config.toml
n_kv_head = 7
head_dim = 64
norm_eps = 1e-05
attn_scale = 0.125
init_std_qkv = 0.023
init_std_up = 0.023
lr_head = 0.00612
grad_clip = 1.0
batch_tokens = 32768
MLP neurons of a small language model. Each row is named by its layer, matrix (up: input weights) and neuron, and shows model dimensions 149-244. Each number is 128 + 24 x the weight over its row's rms, rounded and kept within 0 to 255.
A block is one neuron, or neurons of one layer that tend to fire together. After each block is what it responds to, as a language model described it from the Wikipedia text at the highest values.

L18.up723 [114 163 107 118 181 117 114  98 139 123 137 114 104 122 115 147 132 130 118  89 150 138 132 143  92 115 140  99 121  98 100 111 117 155 128 135 167 140 107 150 120 125 142 132 152 174 124 103 117 111 158  94 127 122 132 159 141 134 153 157 110 132 140 105 131 164 137 132 148 128 126 135 144  95 163 146 129 114 149 106 157  89 148  92 144 133  86 130 178 152 104 125  78 138  82 106]
L18.up1104 [182 136 166 177 140 129  97 132 142  91 133 148 124  91 116 122 146 148 143 101 124  91 113  92 154  86 130 115 124 135 154 154 139 126 101  99 147 151 153 135 119  79 107  95 160 109 121  71 137 132 143  82 107  61 116  98 134  97 114  97  89 144 126 147 108  86 117 127 120  99 123  92 119 135 130 121 142 120 139 164 147 170 172 123 134 111 174 139 176 145 102 152 123 157 152 120]
L18.up1166 [136 116 110 113  81 106 109  92 128  80 141 120 135 144 147 129 127 187 141 131 122 132 118 140 163 136 136  95 163  99 166 118  89 105 105 159 151 108  74  94  98 146  97 126  92 132 101  99 114 159 136 118 121 106 155 117 129 137 135 150 117 139  99 171  76 168 143 113 145 125 144 112 103 113 155 126 179 147 155 121 108 154 136 173 148 121 120 140 120 176 100 109 135 159 111 122]
L18.up1524 [108 134 147  93 164 114 126 125 145 120  94 135 133 102 127 158 115  97 149 122  92 138 129  99 137  88 131 139 149 130 129 103 162 130 138  90 122 166 125 105 100 127 135 156  76 180 102 163 105 137 112 123 124 185 135 185 139  97 139  91 125 162  71 145 122 105 142 180 142 120 126 124 137 141 135 107 120 103 137 140 147 136 175 139 124 139 122  90 149 142 141 104 162 156 100 113]
Responds to: Main verb after subject. The first token of the main verb right after a sentence subject in biographical or company narratives, e.g. was, ret(ired), ac(quired), g(rew).

L13.up72 [145 132 103 126 133 141 128 176 142 142 113 148 166 135 146 154 150 112 129 127 124 117 113 207 119 110 150 164 163 130 123 123 101 147 118 124 145 131 103 115 147 123 104 124 102  82 136 136  97 149  95 127  91 104  94 120 115 104 156 148 169 110 143 123 130 115  83 176  91 157 118 108 102 120 117 138 136 132 149 159 132 124 153  92 129 111 113 153 174 113 150  94 130 113 136 108]
L13.up165 [113 151 145 129 129 108 127 128 123 135 171 172 138 140 157 121 133 173 163 123 143 141 147 107  81 116 131 155 100 158 103 108 146 149 104 111 134  97 162 165 157 141 102 128  91 127  99 157 185 144 144 161 127 144 119 165 151 148  90 154 176 145 172 128 145 120 143 141 139 139 114  89  99 116 158 162 103 123 135 122 128 141 135 108 143 133 158 100 159 141  83 140  89 113 151  95]
L13.up215 [139 167 129  99 118 164 125 137 121 150 110 112 109 117 100 113 117 151 101 127 142 157 116 136  62 152 161 129 150 107 120 112 103 188 121 153 135 134 135 120  90  99 110 139 112 150 162 150 149 161 132 150 152 198 148 132 148  74 104 129 107 119 114 130 147 147 130 142  96 127 120  94 118 103 109 127 141 136 164 116 136 114 154 134 171 153 135 138 131  95 158 148 130 132 143 184]
L13.up353 [114 123 132 102 141 121 182 146  95  77 118 124  88 106 118 105 105 155 153 115 132 119 136 161 101 140  99 121 130 103 122  81 111 117 172  90 120 130 134 159 117 164 148 103 107 125  98 117 117 175 103 160 120 120 115 115 121  90 164 115  91  97 152 134 143 107  85  90 122 195  98 142 152 122 158 154 130 146 187  94 124 150 105  95 115  91 178 125 133 162 132 101 122 120  86 132]
L13.up748 [157 115 169  79 185 142 117 116 131 116 117 136 145 151 157  75 128 117 111 172 141 102 145 142 131 163 145 144 114 123 131 128 146 116 137  98 151 139  96 108 166 129 106 132 111 168  87 116 121 142 148 123 131 122 118 170 146 112  91 139 150  96 157 148 134 106 115 117 135 136 142 149 150 125 131  85 125 121 126 152 113 103 156 152  99 139 177 146 170 133 126 116 120 136 150 102]
L13.up815 [161 137 131 155 180 129 120 148 140 150 128 166 137 128 125 120 120 140 144 153  84 142 146 119 115 130 167 121 130  86 112 115 116 137 157 145 167 135 135 147 128 136 112 157 104  81 118 148 117 127 123 131 160 116 162 150  91 134 175 177 184 158 156  84  84 128  96 125 145 147 148 150 131 136 128 104  91 162 150 124 120 109 162  72 128 114  89 119 111 128 117 117 113 121 128 133]
L13.up816 [162 125 167 112 102 140 147 174 100 136 141 160 100 111 149 102  87 134 128 147 104 150 112 140 121 155 145 139 115 121 126 145 139 139 120 146 157 105 144 134 108 137 140 115 110 136 110 132 131 156 119 103 121 144 141 142  92 118 132 150 133 105 137 137 124 107 129 131 143 156  83  83 146 103 137 109 136  87 177 139 117 162 114 101 146 130 134 121 122 127 115 116 155 147  87 158]
L13.up819 [132 152 128 153 138 102  97 142  96 128 121 127 124 131 157 121 145 139 111 119 127 117 134 157 147 135 163 166 126 107 116 216 129 154 170 119 167 123 166 182 143 158  98 142 141 134 121 159 115 192 149 137 140 109 113 149 157 135 136 173 184 105 169 135 139 139 145 126 139 123 144 132 111 120 108 132 142 111 159 150 126 106 111 120 139 143 158 151 101  99  76 119 119  84 140 129]
L13.up1023 [136 129 165 121 124 117 177 125 116 137 113 124 113 101 115 131 124 147 104 149 132 114 146 141 111 125 162 111 132  89 120 171 106 107 143 143 141 111  91 134 131  83 145 126 145 128 106 156  98 127 140 148 122 160 139 182 112 137 158 112 115  98 135 154 143 132 134 139 106 127 111 111 109 133  93 154 110 130 159 145 132 115 120 178  98 137  40 115 124 128 114 200 115 131 133 119]
L13.up1289 [114 142 148 121 157 112 125 124 109 138 133 129 153 113 124 142 162 159 131 121 127 140 108 162 120 130 115 123 166 104 140 140  48  86 107 147 142 118 104 183 127 138 117 116 152 147 159  83 145 150 106 135 101 126  74 114 129 145 189 144 150 171 155 143 103 156  80 106 129 114 107 112 150 153 134 121  98 146 142 119 140 109 158  82  80  92  83 144 117 140 145 122 111 122 126  89]
L13.up1294 [ 98 137 130 146 148 145 105 136 120 103 120 129 123 129 135 146 160 157 138  87 142 110  91 116  97 126 110 159 121 146 118 159 119 141 178 110 147 104 149 169 179 145 154 135 100  96 125 146 146 149 162 159 127 145 154 151 145 153 119 174 196  73 157  73 140 121 107 122 150 100 105 149 145 120 164 107 120 119 121 116 126 114 143 118 178 129 122 129 116 121 117  96  83 109 137  94]
L13.up1311 [140 114 134 149 167 160 100 137 132 139 110 184 155 117 104 126 150 159 153  92 156 156 133 157  96 152 112 104 158 140 148 141 116 114 156 117 163  88 122 155 162 101 127 116  95 127 137 121 144 149 129 147  96 105 110 113 121 139 104 129 151 111 187 133 129 131 110  86 152 144 125 105 149 138 109 123 109 176 118  89 106 117 165  98 134 131 140 102 102 146 114 145 115 100 137 100]
L13.up1392 [127 163 161 160 102 122 124 125 119 130 119 143 130 188  89 110 143 130 113  99 116 114 128 161 146 109 163 146 171 112 138 118 110 158 132 129 104 126 144 140 138 135 114 110 117 132 138 142 131 163 113 114 135 165 142 124 125 115 125 143 178  86 142 106 125 114 105 144 170  63 169  95 134 113 108 137 106 137 148 120 101 127 151 118 112 149 116 147 117 117 153 127 115 144  99 100]
L13.up1448 [131 151 104 113 142 121 133 125 153 111 145 117 159 128 115 152  89 119 132 109 120 149  69 156 156 127 133 111 122 153 150 162 134 127 151 141 110 161 122 159 154 142 122 128 128 172  96 137 137 145 136 115  80 141 125 144 132 149 116 121 133 120 115 102 145 133 117  78 131 101  50 149 139 153 141 104 109 139 144 139 138 159 140 157 148 162 127 122 120 120 134 170  98 125 110 118]
L13.up1486 [180 175 136 110 138  99 133 174 145  88 126 118 140 128 135 113 113 162  70 146 117 151  99 125 154  52 141 139 107 156 125 152 138 115 127 123 163 121 155 114 116 128 117 137 149 181  82 126 135 167 111  89 136 138 128 109 128 135 147 100 117  87 122 156 143 105 155 121 141 143  61 157 144 116 132 138 142 164 167 125  97 163  78 119 126 135 128 159  92  93 148 149  96 125 120  66]
L13.up1740 [150 191 141 108 130 113 158 146  72  97 138 119 173 165 100 130 151 119 156 142 143 158  85 134 147  93 142 117 120 112 160 152 137 137 157 129 154 134 129 159 127 151 124 132 137  96 170 127 145 121 102 118 130 119 141 122 136 175 114 161 161 123 173 137 130 123 127 137 158 102 143 142 159 111 139 122 121 148 109 130 162 136 173 136 175 121 148 130 132 109 124 128 128 145 164  79]
Responds to: Inside proper names. Early word pieces inside multi-token proper names, mostly surnames or titles seen earlier in the text, e.g. M in Mussolini, W in Wang, ell in Bellamy.

L20.up274 [111 136 143 170  87 138 143  80 126 148 132  83 110 127 118 126 115 103 107 174  77  94 130 140 137 127 142 134 113 131 111 131 122 151 128 135 136 123 139 123 128 141 140 123 113 112 122 104 122 166 127 140  83 153 151 141 131 143 122 146 129 101 102 108 160 143 168 135  95 186 134  95  96 123 154 118 117 108 158 159  90 161 129 113 114 138 161  85 155 117 153 142 172 136 113 109]
Responds to: Subject-phrase boundary. Fires on the token that closes a subject or noun phrase and comes before its verb or clause: commas, and, but, table pipes, last word-pieces of names (Aud-rey, du-o, trib-e).

L13.up19 [125  98 171 170 162 144 133 137 158 118 175 148 129 109  81 138  73  83 140 151 167  80 107 135 135 123 128  90 160 150 122 125 109 132  68 122 124 148 166 150 111 145 141 128  91 136 120 118 123 126 132  99 174 121 115 116 157 146 141  98 150 130 160 125 124 137 155 148 130 136 152 139 128 132 111 108 147 139 124 124 109 147 175 150 144  98 134 118 148 114 102 134 144 123 103 103]
L13.up74 [183 145 134 158 134 152 169 156 172 123 140 136 137  85 145 113 111 165 131 183 129  86 146  84 114 102 153 102 130 114 139 137 104 138 118 138 127 116 109 138 125 169 103 135 116 164 102 133 131 155 161 105 108 104 166 128 127 139 169 147 128 150 137 156 156 162 132  92 135 151 151 132 121 109 109 107 128 150 106 116 110 105 147 160 125 113 106 102 154 136 122  85 152 117 144 135]
L13.up83 [102 164 135 139 130 162 139 118 214 156 145 140 151 143  97  95 138 157 116  86 107 145 110 161  86 138 122 131 173 149 145 145 120  99 125 131 154 111  83 132 115 144 156 132 159 131 144 121 146  90 113  87 134 107 124 137 118 107 141 129 136 112 121 115  92 143  83 153 126  98 111  96 112  92  89 131 149 106 135 158 132  93 113 136 122 146 146 138 120 119 117  98 140 107 138 107]
L13.up665 [133 145 141 151 154 133 127 109 120 134 114 164 141 137 113  82 174 123 100  87 165 160 108 135 143 139  99  93 114 156 148 102  87 148 142 125 122 117 107  92 122 149 121 133 165 119  78 130 114 163 142 144 189 165 123 124  84 116 154 158 166 121 130  89 113 173 157 151  86 140 138 136 121  81 111  99  60 140 119  90 128 118 106 104 108 104 167 164 123 159 101 120 130  88 140 129]
L13.up870 [164 137 127 141 196 135 133 144 127  48 172 212 124  92 113 120 127 120 122 117 147 111 110 157 155 138  94  72 157 121 134 121  87 176 125  99 162 102 100 122 121 110 137 116 112 143 110  99 125  86 137 180 143 110 148 135 168 104 158 134 149 161 122  80 112 136 154 170 158 124 110 105 141 103 149 147 117 151 122 146 115 128 126 138 116 109 102 116 133 139 108 137 104  95 126 116]
L13.up1043 [143 149 149 142 100 194 171 140 125 105 139 165 170  89 106 139 137 107 147 159 127 150 104 125 154 132 138  99 164 100 178 144  98 126 143 113 136 113 152 141 133 124 147 120 125 129 115 150  93 137 131 124 107 180 147 110 117 116 163 158 112 119 160  71 118 119 128 133 101 123 156 126 133 102 107 111 101 162 122 185 144 107 135 133 108 148 143 107 146 113 124 124  85 167 124 146]
L13.up1065 [135 136 112 111 127  59 138 129 117 128 158 157 134  84 120 108 141 114 124 143 151 122 100 160 129  73  86 132 134 210 161 132 124 112 111 146 117  97 128  83 123 143 143  75 145 140 132 124 147 126 161 123 131  85 147 122  90 168 205 141 122 162 123 126 108 134 159 140 126 126 179 153 129 118 141  89 143 126 134 128 100 143 110 117 135 146 110 120 172 143 136 134 126 123 103 131]
L13.up1210 [142 147 101 167 137  79  98 142  99 143 172 152 105 145  75  98  79 106 143 158 124  97  63 159 130 113 116 111 106 135 116 102  82 129 155 118 139 139 152 129 139 129 119 136 120 135  89 199 119 158 121 119 106 156 130 134 136 128 161 115  99 173 146 138 111 157  91 149 115 128 163 109 123 103 128 131 115 181  81 132 163 117 158 118 133 101 144 103 138 119 114 129 136 109  98 133]
L13.up1239 [130 119 137 162 144 113  97 140 135  91 115 159 108 155 138 102 109 105 136 161 119 122  99 111 151 143  60 151 157 129  94 104 164 139 145  99 150 133  81 145 113 127 140 132 143 135  81 124 135 158 104 106 116 120 157 132 116  94 141 108 136 134  99 120 125 112 106 108 131 114 125 110 117  98 149 141  88 147 107 197 123 112 149 113 152 103  86  88 134 154 117 126 127 154 105  44]
L13.up1337 [107 109 136 161 102 125 137 109 161 117  72 120 168 133 139 106 153 165 139 142 102  80 154  94 117 124 145 131 161 107 128 147 146 149 100 138  70 134 155 131 155 113 143 118 162 121 146 153 119 153 130 140 102 130 147  68 102 170 130 152 118 118 163 146 128 149 107 150 114 150 149 119 134  93 104 102 131 135 145 135 103  65 156 161 142 135 146 156 121 122 111 132 145 147 111 127]
L13.up1341 [117 158  85 129 110 151  97 120 138 108 132  91 131 124 118 109 133  92 143 126 163 122  92 102 139 142 133 111 147 148 108  77 113 136  74 123 152 139 140 126  68  68 141 123 142 152 106 125 154 145 143 101 134 155 111 115 109 142 131 131 102 147 177 149 184 126 149 119 115 155 120 113 106 129 153 178  94 117 156  78 117 139 125 130  79 108 162 170 130 134 143 128 125  92 113 107]
L13.up1447 [138 124 140 115 154 120 136  92 127 114  98 108 161 138  97 133 140 104 133 165 138 127 147 131  92 109  99 139 115 149 149 108 122 106 123 148 164 142 109 134 158 125 100  77 151 129 112 117 113 133 142  80  94 130 133 131 125 152 162 154  53 114 137 129 144 187 111 139 105 154 142  91 133 146 120 142 107  90 137 126 107 126 125 119 150 122 130 148 103 139 103 169 117 146 100 155]
L13.up1635 [135 115  99 197 133 110 113 102 142 116 137 101 100  81 114 119 135 112 126 120  93 197 105 143 128  87  92 180  86 122 153 117 139 103 118 130 173 177 136 128 101 130 127 145 118 151  87 121 122 114 136  97  90 136 106 130 121 126 158 118 141 153 169 107 156 157 136 162 109 123 127 150 138 158  82 148  95 177 154 139 110 137 103 148 106 136  93 120 174 133  86 130 136 128 134  88]
L13.up1677 [ 87 154 127 146 123 126 108 173 160  96 163 172 122  88 155 120  78 107 107 126 139  66  89 105 170 130 100 119 123 134 105 124  77 141 151 106 136 103  89 140 110 106 104 107 144 131 121 166 147 112 167 133 153 121 128 146 133 108 125 106 120 100 145 136  93 141 146 111  87 119 189 146 143 147 182 138 128 123 130 127 147 136  73 123 162 139 107 111 130 157 101 122 117 133 108 101]
L13.up1727 [124 131 158 115 133 110 153 108 180  93 121 137 135 100 136 109 139 147 144 185 134 140 115 108 164 104 157 117 176 148 112  91 102 125 115 112 149 127  98 123 132 131 112 134 159 110 131 156 141 108 133 132  75 146 121 119 171 155 161 130 150 136 145 133 152 155 125 130 143 153 112  98 112  52 108 145 125 116 137 118 129 162 111 145  94 138 130 152 134 161 125 110 119 143  82 104]
L13.up1773 [115 151 117 168 139 137 161 160 171 128 130 142 115 120 170 155 147 143 128 133 158 115 140 100 152 134 131  66 101 128 102 108 138 144 139  87 115 185 109 150 108 138 118 120 171 129  81 119 111 169 122 125 138  87 119 119 119 165 112 126 154  97  68 131 107 141 109 152 159 116 119  84 123 148 123 145 111 135  98 168 112 120 161 153 134 112 154 119 171 139 102 155 132 100 167 174]
Responds to: Main verb after subject. Forms of "be" (was, is, were, being) right after a sentence subject, usually a person's name or pronoun in biographies, as in "He was released" or "Landi is".

L20.up1193 [101 140 107 164 150 137 125 164 162 133 133 156 121 137 164 187 149 167 133 103 111 189 105 116 112  93 115 147 181 120 166 146 130 146 126 101 156 168 145 126 140 135  97 106 182 129 133 134 142 114 107 118 100 144 128 138 116 162 118 147 157 108 142 129  96 131 128 169 135 160 144 160  92 171 104  61 110 114 135 112 102 176 117 125 123  90 150 128 134 147 100 143 109 129 166 175]
Responds to: Mid-word name fragments. Early or middle subword pieces inside a word still being spelled out, mostly proper names in sports, history and biography text (F-er-encváros, Gu-err-ero, Mit-che-ll), plus some common words (the-r-mal, in-tern).

L18.up260 [126  54 146 128 113 118 120 135 141 162 108 125 127 138  99 121 115 129  77  95  74 125 108 106 157 134 119  90 181  98 126 106  87 156 110 114 135 145 138 109 166 133 132 137 138 126 124 140 120  94 126 109 137 150 110 160 102 114 122 152 134 115 106 177 121 101 147 132 129  87 121 145 139 114 119 120  88 136 165 152 142  89 132 108 109 111 126 159 160 135 114 128 106 115  94 129]
L18.up629 [ 94 101  90  60 171  94 121 147 124 149 187 136 157 171  96 103 142 119 124 137 112 112 163 132 125 141 143 133 116 113 159  89 109 189 154  95 134 123 116 113 136 149 126 119 106 186 126  97 143 127 127 148 173 111 143 133 131 135 105 141 115 127 127 113 126 132  86 151 131 124 102 130 134 123 176 115 145 137 153 127 111 139 127 141 110 114 117 102 114 124 137 133 139 148  97  93]
L18.up986 [115 130 106  95 135 110 162 137 147 133  84 163 157 152 150 123 119  84  97 150 139 133 137 157 154 124 143 138 114 101 111  50  92 154 164  90 110 143 142 138 127  94  81 128 108 144 137 133 176 158 115 108 140 144  97 129 100 163  97 131 104 135 107 150 145 104 138 148 116 115 100  92 126 119 106 102 132 110 178 151 129 120 126 165  99 138  75 114 155 112 151 110 118 154 159 154]
L18.up1093 [121 113 152 142 129 116  89 169 136 153 136 152 134 148 119 138 149 138  92 135 107 112 137 147 147 135 116 125 154 145 190 119 138 168 172 143 171 151 130 122 153 127 151 147 149 170 144 119 113 128 155 110 127 143 105 141  99 151 135 108 147 159 173 118 145 135 136 126 140 128 148 124 117 107 159 126 115  84 130 145 159 108 123 145 108 139 108 113 119 131 158 134  94 100 158 121]
Responds to: Sentence subject end. Final token of a clause's subject, often a character name's last piece just before its verb in soap-opera plot summaries (Aud-rey tells, Soph-ia tells, Zo-e activates), or an organization or noun (Corpor-ation was acquired).

L18.up944 [101 163 111 107 126 156 142 156 108 116 102  84 142 161  97 138 110  92 101 140 113 112 111 160 115 145  79 134 102 147 107 105 132 125 185 124 130 144 154 142 161  95 118 127  97 116 122 104 104 100 156 116 137 109  86 130 117  93 102 137 127 214 131 126 144 167 173  93 118  91 144 145 109 133 134 172  87 125 135  98 125 133 119 125 108 100  88 119  90 117 152 137  93 103 148 123]
L18.up990 [146 190 127 109  88 131 135 128 119  93  99 107 132 106 169 156 165 113 134 135 124 127 100 115 104  78  79 186 160 155 125 100 109  84 123 119 156 147  94 181 143 146 121 154  91 117 109 140 172 152  99 112 113 122 129 124 105 119 176 114 138 106 117 131 123 126 167 193 125 114 110  88 146 139 133 164 114 121 115 177 108 101 139  93 110 135 116 119  98 129 140 146 126 128 143 136]
L18.up1257 [134  90 101 129 109 129 125 147 123 138  78  64 132 148  83 119 113 150 121 131 177 112  90 125 111 166 163 137 125 115 127 122  74  97 156 112  99 142 144 134 139 126 108 115 100 121 128 131 138 151 102 145 104 146 139 116 130 175 171 110 120 145  98 123 107 135 151 158  93 122 146 162  98 122 162 161 162 143  97 144 135 132 142 151  99 183 132 123 109 127  97 113 133 151 160 110]
L18.up1375 [134 162 154 156 116 152  89 118  99 122 158 119  80 117  98 151 157 144  98 115 118 112  69 123 128 124 127 137 121  75 138 124 118  85 115 161 166 113 176 157 113 176 162 113 151 151 140 135 157 137 110 113 113  97 113 142  75 139 103  98 101 110 116 121 146 107 132 124 107 142 121 116 146 131 100 141 139 118 150 139 166 109 149 105 113 151 158 108 150 125 114 128 149 127 141  99]
Responds to: Connectives and capital K. Mid-sentence function words after a subject or first item, like and, was, is, or; also capital K opening Indian/South Asian names (Kashmiri, Krishnan).

L13.up206 [112 165 102 106 128 119 161 115 120  75  96  89 157 110 116 142 158 137 129 139  98 101 149 124 118 140 121 118 121 112 115  81  89 116 109 144 101 122 115  87 158 124 143 184 149 118 151 113 174 100 141 149 137 160 128 124 134  98 111 108 112 195  94 168 114 139 120 146 136 123 196 174 106 105 109 127 136 136 136  95 121  99 148 144 139 148 143  66 119 134  96 147 102 133 128 130]
L13.up263 [163 142 112 132 131  93 148 159 144 114 152  75 123 166 160 145 120  72  85 149 118 133  86 163 131 104  82 156 114 148 111 151 155 107 139 110 138 103  86 120 141  99 163 168 141  94 152 141 128 126 118 127 124 134 103 148 109 165 135 124 114 137  90 114 121 108 133 135 162 156 146 161 113 119 146 122 103  95 135 124 118 158  77 108 145 112  98 126 123  86 138 126 141 107 124 125]
L13.up403 [142 140 128 120 128 178 166 130 158 143 136  85 117 142 139 124 129 141 154 118 107 109 153 128 186 105 157 108 104 115 104 146  98 119 160  95 135 135 138 124 118 123 133 145 142 125 105 151 142 122 154 123  77 115 177  98 108 112 117 126 129 104 152 106 140 162  98  93 127 175  78 160 139 130 142 125 112 129 109 139 120 124  78 159 122 136 116 152  85 147 126 116 132 111 167 129]
L13.up623 [103 109 130 112 124 136 132 104 139  96  94 111  94 143 163 137 161 144 156 161 114 141 130 136 119  96 152 114 116 113 116  79  95 123 117 129 144 124  86 163 125  70 116 117 141  84 143 117  95 141 128 123 130 128 124  88 100 129 134 104 135 193 120 139 123 189 101 156 140  83 129 144 116 115  88 103 115 116 128 121 143 131 157 107 144 134 136  89  98 114 116 148 160 124 157 147]
L13.up639 [126 164  87 144 109 143 107 122 134  93  92  98 147 147 158 178 108 108 103 136 123 131 108 134 123 147 120 130  88 115 141 134 130 105 130  91 136 159 139 134 155 173 150 126  95 132  93 170 114 139 158 134 112 150 172  87 126 111 150 127 136 117 128 147 126  92 105 101  94 171 116 152 136  87  98 106 123 177 121 141 106 146  79 138  93 109 133 135 110  81 151 142 119 128 133  96]
L13.up760 [143 106 145  94 186 168 165 124 156 145 166 141 145 154  82 141  89 175 137 145 125 124 140 125 141 132 133 144 110 167 124  81 115 110 130 163 138 109 109 135 116 117  99 114 154 101 146 114 126 119 179  90 100 148 116 167 124 158 140 133 131 159  74 140 146 157 112 201 104 170 124 129 134 123 137 116 112 144 128 147 100 159 100 104 141 107  74 118 129 125 172 122  98 144 136 130]
L13.up859 [ 82 128 159 100 124  98 123 137 120 137 147 159 119 131 102 139 142 143 142 175 116 127 123 149 116 149 149 155 141 122 143 103 135 107  87 168 118 137 113  82 114 122 171 140 141 133 145 108 115 134 144 108 143 115  72 141 103 155 164 127 111 116 122 156 161 125 140 139 178 119  98 175 119 136 129 126  72 155 142 131 165 151 114 133 132 162 152  85 110 128 153 160 171 106 108 141]
L13.up862 [137 121 133 135 150 130 103 175 149  96 140 119 150 135  96 155  91 149  92 107 101 123 126 146  95 137 126 108 124 131 130 126  91 127 106 163 156 148 126 157  98  83 131 135 140 117 118 105 103 100 138 118 110  58  92 156 121  87 137 155 123 110 118 170 156 140 112 100 138 143  82 130 129 169 114 115 113 139 160 128 101 146 114 104 136 157 127 137 128 155 128 136 139 114 154 144]
L13.up891 [115  87 119 143 103 107  51 143 127 115  91 144 138 153 116 107 112 129  95 134 122 117 138 140 124 113 130  98 114 143 166  95 128 121 122  97 166 116 106 142 104 165 125 123 138 149  73 170 111 162 145 151 122 156 181 113 121  93 135 163 114 110 123 132 150 183  96 123 177 146 104 146 132 125 110 119 122 118 131 120  66 125 120 136 162 113 133 150 120  97 153 107  92  91 126 139]
L13.up992 [154 120 108 116 118 146 138 127 116 134 119 105 146 122  69 133 105 119 123 127 143 111 125 141 154 181 158 172 133 100 142 130 104 106  90 147 133 126 144 150 120  84 126  94 117  86 151 114  97 132 136 104 149 139 127 194 131 127 161 130 126 167 123 142 121 137  88 101 103 152 147 167 159 139 114 118 154 129 150 150 125 108  91 153 117 131 147 146 114 112 105 121 144 106 132 160]
L13.up1101 [137 115 122 173 113 107 145  96 118 128 110  99 139 114 125 110 136 121 105 174 141 120 108  76 122  72 106  99 151 144 126  93 104 127 163 152 121 159 143 114 108 152 145  95 115 135 175 154 122 160 110 168 180 110 119 144 114 150 148 109 159 120 146 108 140 140 152 133 148 124 123 174 119 149 156 133 125 119 109 121 117  98 109 125 118 101 120 140 136 143 171 103 154 130 143 143]
L13.up1232 [ 88 123 133 158 154  91  94 140 104 160 112 110 119  98 162 155 125 125 106 161 125  98 113  86 150 118 175 120 141 113 109 153 114 111 130 122 122 156 128 135 123 122 129 159 137 150 108 143  96 110 115 125 117 127 121 141 148 132  83 137 172 108 177 118 137  83 164 147 129 143  84 127 135 176 105  84 125 130 159 129 139 145 130 148 168  98 100 147 141 114 108 180 104 135  99  97]
L13.up1372 [118 148 116 145 100 115 115 135 100 131 110 104 104 147 132 146 122 124 128 134 153 109 142 156  87 128 150 101  83 146 119 108 118 122 210  96 127 112 118 145  89 109 147 121 123 181 150  72 115 120 141 138 107 136 100 146  56 173 154 150  76 191 125 112  94 115  97 143 116 152 115 182 144 115 132 149 151 154 138 147 135 132  80 120 159 141 118 133 102 115 159 138 156 183 174 118]
L13.up1490 [186 104 145 153 116 116 106 133 110 112 100 158 132 122 119  83 111 128 152 151 102 114 138 138 111  93 165 129 147  95 130 115  77 153 143 165 107 130 114  85 107 161 161 104  98 133  90 156 119 197 127  95 137 146 119 147  95 107 174 145  78 135 126 133 100 171 109 150 135 102 125 162 140 128 147 144 146 139 150 163 167 157 104 137 155 137 138 103 143 104 130 114 153 163 181 114]
L13.up1638 [123 123  91 163 161 105 132 139 142 160 120 106 131 122  93 125 132 123 144 129 158 153 131 144 135 165 115  58 134  99 159 109 130 150 137  90 155 130 113 173  82 112 154 129 128 114 141 142 167 140 131 106  96 103 143 129 103 108 153 115 145  75 107 128 118 114 132 130 138 137 167  82 122 141  71  85 119 137 127 120 115 100 101 149 128 140 108 116 107 161  75 111 154 130 108 115]
L13.up1702 [172 110 147 124 121 108 129 133 114 128 175 113 128 134 133 117 145 109 113 142 137 144 105 140 134 128 121 100 156 157  93 142 110 160 121 126 133 124  69  98  89 132  53 101 128 136 100 164 136 140 173  93  95 131 102 122 107 153  81 135  97 147 133 112 117 151 168 128 114 139 110 120 121 117 135 151 116 154 139 109 153 114 126 141 111 120 146 150 118  92 165 133 134 135 135 109]
Responds to: Coordinating "and" conjunction. The word "and" (sometimes "or", "where", "who") joining clauses or phrases, often after a comma, e.g. escaped from prison and returned.